Weights of a small transformer language model: 12 layers, 8 heads of 32.
MLP neurons of a small language model. Each row is named by its layer, matrix (up: input weights) and neuron, and shows model dimensions 0-127. Each number is 128 + 24 x the weight over its row's rms, rounded and kept within 0 to 255. Numbers have three digits each.
Before each neuron's rows, "fires on" lists the tokens most often at its 100 highest values on Wikipedia text that the model never trained on. A number after a token or word is its count.

fires on: " Old" 11, " tw" 11, "alth" 10, " House" 7, " soc" 6, " Street" 6
L2.up52:140152162096132131115141125135114148180114104149110125131115086134140133133120112143114152138102112118134127163122128125104129136145102072123145131106109102139137170182122095164134093174133138086141126072164109137089085134160177120112158157093092134128148118145147103113097136088114134090142134118111116125121111089132149114160109097145109168170114137099131145121135150114091138166163

fires on: "-" 68, "–" 9, "/" 7, "ft" 4, " and" 4
L4.up634:134095121147125122119163172147137098141074088141130122120160144116127121103102100163049151154115073092171121144100117136148092100146161092127095143140127133114142131132110131124173141115133142164117119111113121169143156168165141101096093134107102129141148134108126155124097141139162081103144100142129100089118125103159141155162153091114159152118158110130124119124162119144109157122128

fires on: "t" 13, "m" 12, "n" 10, "ob" 7, "av" 7, "ient" 5
L6.up222:098126121124134086143168129121137111114188148130126185128155142117154165120122099091143088118089189146101128099133107113140124121147128128140155122082120106137090118098112126108161173111176132141129141146117141130104158106108107095113125105118128109132120082187135159109121114107135112107129187087147081125180096145094155141130144106140172126087130146149169134109107154130119155130126

fires on: " |" 54, "r" 6, "R" 5, "z" 5, "v" 4
L6.up54:127144103156120105161143160116108167083095127109112124122121120144146123089108143084104133132106160115174135144143120138137102145119091171150106127144140148130114174122111101111137159164098147137124107123124108142131123136129108101119087111175148058096142118116181167138131163129123129140084091167120108117119142110117143128105136072156111146171137138163127121107124116131099148104110

fires on: "." 63, "us" 7, "m" 6, "re" 5, "e" 5
L4.up560:116137154082190113166108143158133127084097106140105114129140117160083116128112090074080135090083120163110096096179136135125091163161108129116141128124124092154115168132112123127139168148130128106101141125102149176146132147091138113090111128138160126148143152162107127125140173142144160145091130155160142132131146129150120118118170127149136158148142168110127136131142132125109131106094

fires on: " |" 54, "\n" 7, ":" 5, " UTC" 4
L4.up620:074124150144086111180120125159141131144116136093116165139151157088131104154176099149147127145082159161115132140133129144153125159098120142165118094129108166119117150165114107113086101123136122134163077112126114120122093160125168099084134092130082134125114117112126141107180133176123115126153112149118111112101134129115153139143096088097109153111122094146114161097114135145146142159115

fires on: "0" 15, "q" 13, "at" 10, "mb" 10, "A" 6, "O" 6
L4.up465:115130142094117109134136162095164123122118100101109112111115134152121194141100098109086124108115145176185131128138137129157170135121112140103165125121135126131126144116121114118112124139168178177104132168156109167136133163081113159115137110117107162133129100130096111127081114119129084125135148090122138116127093098106155167100161148116146122097159123094088147144160148132150120143094

fires on: "ing" 38, "er" 9, "r" 6, "s" 5, "ic" 5
L4.up82:100157143103119137154135103101116129135095139108142133126153104125136122133101154125133135103069140113115104153183128132169114153159115132132108150126124194138104160129134126147170113144119130161120118124145119128197119082114069094104145125138104145118158143110087137139162098157135109116092107163139088123125143129103145128172135147141074147115116120127097056112112111064145144143144

fires on: "s" 22, "ve" 8, "ap" 8, "duc" 5, " on" 5, "S" 5
L4.up95:113095161135102126115125171117090099161150117088098102136153155139155131088105131135163133117160155103128130173084141115140127163122173129137105156094135141136127126100137135104080112146134135126115163109123094127132144105099100182152127141122156124119132184164124139133129130163129135090096155135127119109123103126129136120124189129189101164148185123103138123065119155106134156138124

fires on: "'" 37, "A" 17, "g" 15
L6.up177:085105165122129174141139134119156133092112104129125161110158150160135185140128082150079148099165118117110117177125141128143110135087089101101136134113165113149105128102123136107165111140133125133124073196110117149141150131121125089087149136130112114168107128107125144126100150120118162144150109152120120121121114152081166137086139131142138115139151136118100142160169145125130170130130

fires on: " L" 25, " N" 14, " and" 11, " C" 9, " P" 8, " J" 7
L9.up406:141128121127115137152148159098129088092104121160161157053152117137163136149173103088088113128166134160144145084138137181078131103140148141119103130122166070122126154115086140150123152153110123118123129164085131138169142129111113121133122127115105170105150116146142130139092116104149113138146089128118134144150131093104156127106133108103091145124132131124158137111129127138104129110099

fires on: "1" 40, " |" 7, "it" 6, "-" 4, " end" 4, "is" 4
L8.up549:146137114163130175171134097116111099108149110147102140148147155148116156140112144100117123105150107110100145139124136150088132159140144179121145106126155151123169155085142106132140108210087131158145105104179157129121108136105081100146121135131173120148108138115166116098124151119114135166131102112138101112117106151103131127171128118138146171179102110138127150091135123161159172114111

fires on: "ing" 27, "ed" 24, "ated" 5
L6.up482:134141160118079121081138132106124152125127116142111112089101130074146125144128122143081149145158120165148118116127130149142145166164173118104137137152094144150123121139161148145085116143149130139138115088102156147146143142141135160164163120159098119161078109136068116127170149134133130109095125128110168104106082087132097152131100061117134125115119120147124118161134134137097123140096

fires on: " |" 16, " B" 15, " the" 15, " D" 10, "s" 7, " a" 6
L9.up592:095137142127114119160135138126138117123128159103134136126140103155194137090148125117129098155170145124091159155101130138112142107102137116151133128106122112107138123097119099133083128152144127100125135157109104131124158141066086112146137139170084158150089147133143143127103142100139117147108140158129141130146135144139114119141102129187095116133163130145099090104135145135149160136139

fires on: " \"" 50, " w" 5, " “" 4, " Notes" 4, "\n" 4
L9.up634:116125193140081140125123084083148147151122135113110114122149159124102124160137101125124086147123132106125143126100122147117126169102132109123116143116143109110174106150167152122130119139100152141129108128107102118142131149101162096157118142189169125115115147156119157163095124162164085114139120141138119106037191117123168167153132137098138094125179105102115127139142127139155148127109

fires on: "ed" 36, "ut" 8, "og" 8, "ated" 6
L8.up397:165137124118130146110117133113159116103173153111122111115123150187140204113107119147146119117093126086113169116096166116115127126153100114162080117149112095161147138149135124130142138120119105134103129119120176150111141103079134132162110145069100141139130106186130112144133132130141109141155117127197149087116133120065101093114133152113121108131154132125161142104176156163083144103079

fires on: " |" 62, ")" 13, "ert" 6, "1" 5, " October" 4
L2.up172:141142100099115165112171103122114143147098111094108141136152131130125125147126123132126145135150154085105148110139115141149134133129141130144096116110125164107159146111129173116112141108131129154125160113130131106179168101091148105098095132114127142142130124121150109104144194100137130160128086124086110079116106132137125117135155094114108120111167103189107157100179108162197126115142

fires on: "-" 33, " he" 26, "l" 11, "'" 5, "ec" 4, "s" 4
L8.up349:135135111103099104135129136169133144109099113148109146108150174104126139106162188109149117123140123099122121131141165163150159099106123133112114108109108197137138107114124101133110110116128075137061112155167140123157121143135123150134142150113155115107125110164121081143111063132133148091130095189115146121121126148097100121130115104111106129161125096139100152144134108117109132131167

fires on: "." 28, "m" 7, "t" 6, "ad" 5, " reported" 5, "alt" 4
L6.up109:083113176136123128167127142103151134144151109115099112134152120133097140105118116100120114119132142142112150118092118097072136121184111129150157153145151115115138087113125125133132168122160168159138126118140108166069117110109128137103129097125114112110129128149114132159112153084149092171082113126131124096122121178150142127118158158141137098114110168087123122166143148157142166150107

fires on: " C" 15, " H" 11, " J" 10, " of" 10, " as" 6
L8.up565:134107066136120148103154092073133085136113128135131137099133181178100109146162111139117147159119133163088174132116122127124140130131159126138147098131153108110181146094107108154118130138117111137141107107099092121147138143101135124137147122094088178159143136152099126075122092137082153132163101116134124185141150125112146119150139081071115143136128138136132108139125149138124106138110

fires on: "ed" 26, " opened" 8, " returned" 6, " moved" 6, "ped" 5, "ated" 4
L6.up301:145170146147114131155180129092133165142135118106149123161143157147099149179130096144129116102133092112102160102154147111097136146105108119098087150127169118186128093121114109125111140106103117135141117132132179125145140105111148127153136143086130136137139112160097116111134093111117136124072122159101152069143098103112102132150115096137154163146147111122115111144149123117143175165101

fires on: " \"" 62, "-" 22, " (" 6
L9.up334:097093153120150099117118131082170160139133091108116107171138172119171117174147153166121106115097087075117112165120079128105133130156132134127120097111141147140132104144175111107125158109149092141134154131149089118148129124145138109091132163162149152153122104162144099138093109142160081131153145110141167095122134108131139095164093148118134109129126148114115146098108126149132152165122

fires on: "te" 24, "-" 13, "e" 12, "re" 5, "n" 4
L8.up485:132132148127142108139102109130104099134102157141118121114124101144169092145128092085114137122123141162154077136135130085144138167110131149132139106135117177162151148111140138100102139106115171105138146120123146164149156181132184108142137165123133117117123139197107118115103134155078109107152096168165145128125148132141152143153171171082122103134102136119156112143109108130157095117144

fires on: "\n" 30, " |" 20, "\"" 9, "|---|---|---|---|---|" 8, " invol" 4, " offer" 4
L2.up204:094153141089166091107117140115123100091117089125102122144128141114122149120182150107139095155150190136107171115158112157152144147108163114120113110132128129129162106195148168151109098104127109160132071110109168140132138135122155173116169102141163124083117154127141127129136120119096118116105109140185135113148116131105122095125124154093126082126143087140143095110103136163143152097128

fires on: "s" 20, "er" 11, "ly" 8, "al" 7, "ed" 5, "ated" 4
L4.up544:141155152116098143111161127147109113110098132135143126093092146098094119112110141142118144124105170156104102136122195113109116188140131128152090113111163138127143153151135135150123146126101087188104075148112147112165131116129086170104102103116105158125108138098091157168103137121153128146109124157118118134118117113125114137145107054165108175107176108123097137112107086106136160123153

fires on: "lection" 15, "duced" 14, "les" 13, " Votes" 10, "itz" 7
L2.up439:142132143146132130127118123146082112142112124142094121107145133123152119111164138121169156105147115098117131131118124109179163111123140119162130177145170124156141102117104078132112132136172176157110120183182123124136061115097128109162139134085074147111100132118131140159121117141124116121137109085125122146106108124110118139100107111118154174110119109132091120148148128088110136105145

fires on: "9" 20, "8" 14, "6" 11, ":" 10, " million" 9, " himself" 7
L2.up224:082156204136150130173099146127118085138117158163106123122101153089149130099111125132150137118098146135120143130111085121113184177122133081142162101108176110094105111133132141162103127146136136118108162113122107126130095121092104138121135167107117116139140106194098118100147139125120090138125127103111126121143129072100121157135145131136111099087153118081143165130100146156141138130097

fires on: "s" 13, " agre" 11, " pro" 11, " from" 10, "ado" 6, " commun" 6
L2.up13:122139171105109174154131124164118143083120120112109124109115103147147176128136137097151066082134170130133073101083112114110158162133133112161103136149152138142124101113172123118123140147108132127086116149097118136119130146103133108145132169142138114124144118155154112123133111126134131076145119093082095106154138106123134168084126157164142133146112147120131074141141156113125139156119

fires on: " are" 40, " has" 16, " have" 11, " |" 6, " is" 5, " It" 4
L4.up319:146151124109083133118153120176159121178111128149140111126111140140143102090098103118137138169113160132114149070100116162146132109168103187130103125142109122121127164098101143144119174099120147137155125130154072148137123142112124097175130105140141158131162143101133128141095125074101096110143128092082137149121146115138133150132098126103121137172117142120119147107115130147182143173110

fires on: "-" 24, "'" 16, " \"" 8, " '" 8, "/" 6
L8.up466:129112163138094098120149150058128134127105117151119136141078116160144153133139158141120095131117087132129128088123091175094112131106137112126113136116146134110117120191143125118105159114136118129138144137126152151160146158102157089132091127118089130191105130142122183155099095135146113131170094110160099130150134148149097114121132137132098152165135125135108129095136157134130138145177

fires on: "\n" 38, " |" 22, "." 7, " Sc" 4
L9.up252:102161133083142126141105129148128157134151139123048121164127122131145146153139082127160130147121147167131162129166169108149131135135134132097106138126110117125169117132127109111094103165104101099096112137137167113138124145076119131146150059148102138143133134129108126111155135117092145099134123132110076138157090155134172091121134127122139120157160127146143082151112145159103135113121

fires on: "9" 23, " \"" 15, "at" 10, " un" 8, "s" 6, "-" 5
L8.up389:138113087109147129136131130088139096113130108111146096151137167118146109114141144158094107143165128131138150122198166126124140117163144120125123116116082172149147125149131117138129124099089135137079122145120148112152112112117120127129143198156120159169157125113135123158086096163085115158176123133119113099105167135123113106146088125144143142107135108113083123110145102155144139078116

fires on: " a" 81, ":" 7
L9.up141:076148171115121112142138135121172088093103152145146169113128131128138174092153079132119129137145148083107094121132142165131112127117127127118154140133132096120116107111142125116098112122129147127105167125070092116146139156081167112117159078131150081137098134144104187161122137145100109184138143119145158138170150118149098145127111149143105104120155096151166170129121121170145128151112

fires on: ":" 28, "\n" 21, " /" 17, " offic" 8, " vol" 5
L2.up470:100135116154111075164080117182164104116121146117096138161140142149164162120140150111105152161150163157121159143092129123147106139048076118131160188124145125140134124119174096114075106120110111112135088159116134151101094141130127106126151133154092082154108147097101106123142131141119128131103105129127109139139166107120144135106128122127121110112091115145171113099093135119152124170139

fires on: "k" 16, "p" 11, "w" 10, "t" 9, "g" 7, "l" 7
L8.up64:153135140132133153158148105131141091099120104148056143091096089126108140141120116135121139124138179151137158164059155154148161167109120117072116113092133145132088112107115088169141094144118111115171126118104144120158132146117107165092132136107123117153118126128134160139157155097142180125104129118136114097096106133131136084139123148130085066098124116128082116160151103117121143126098

fires on: " |" 61, "%" 7, ";" 6
L6.up356:124136150131124136168122160122150151174140101120109173136153103103138116159160076132112109130075137106140095120115149109115127156106149072177119129104150141118136106108110060149137146135146086172158113132151191108150071127134107144112124117120057104106098117120079130134133157145112124109110143118091136092118129124127163132132155092123120121171131117159145114140126090154143158170140

fires on: " " 22, "-" 18, " reg" 8, " (" 7, " he" 5, "s" 4
L9.up322:170175109156076149188143118099155117115147114113129146138109171144099120114129146122120137163112091091137109094113151076097129097122120123105127165154135127132136148117114097098133138129125135136076106154123116117150109160113140168103110156137135142163151125135065136163149122187083102132108136083109135115097123101124100125160115178086125127151154164142139173148147121148114146094127

fires on: " res" 29, "sp" 10, "===" 9, "iet" 4
L6.up74:128115131144104097101171097183132138150121096175120151124153129163088157141127129124092127123116130126161123127115155098142129131154152176104145104084121101099108178135060099143097114178120140118116098096127050166122133130137142166108117141108151095089153130157163094133122152097149148126103150162165125124145136101112144146126113152140122134125107146127115089149140133127142135114145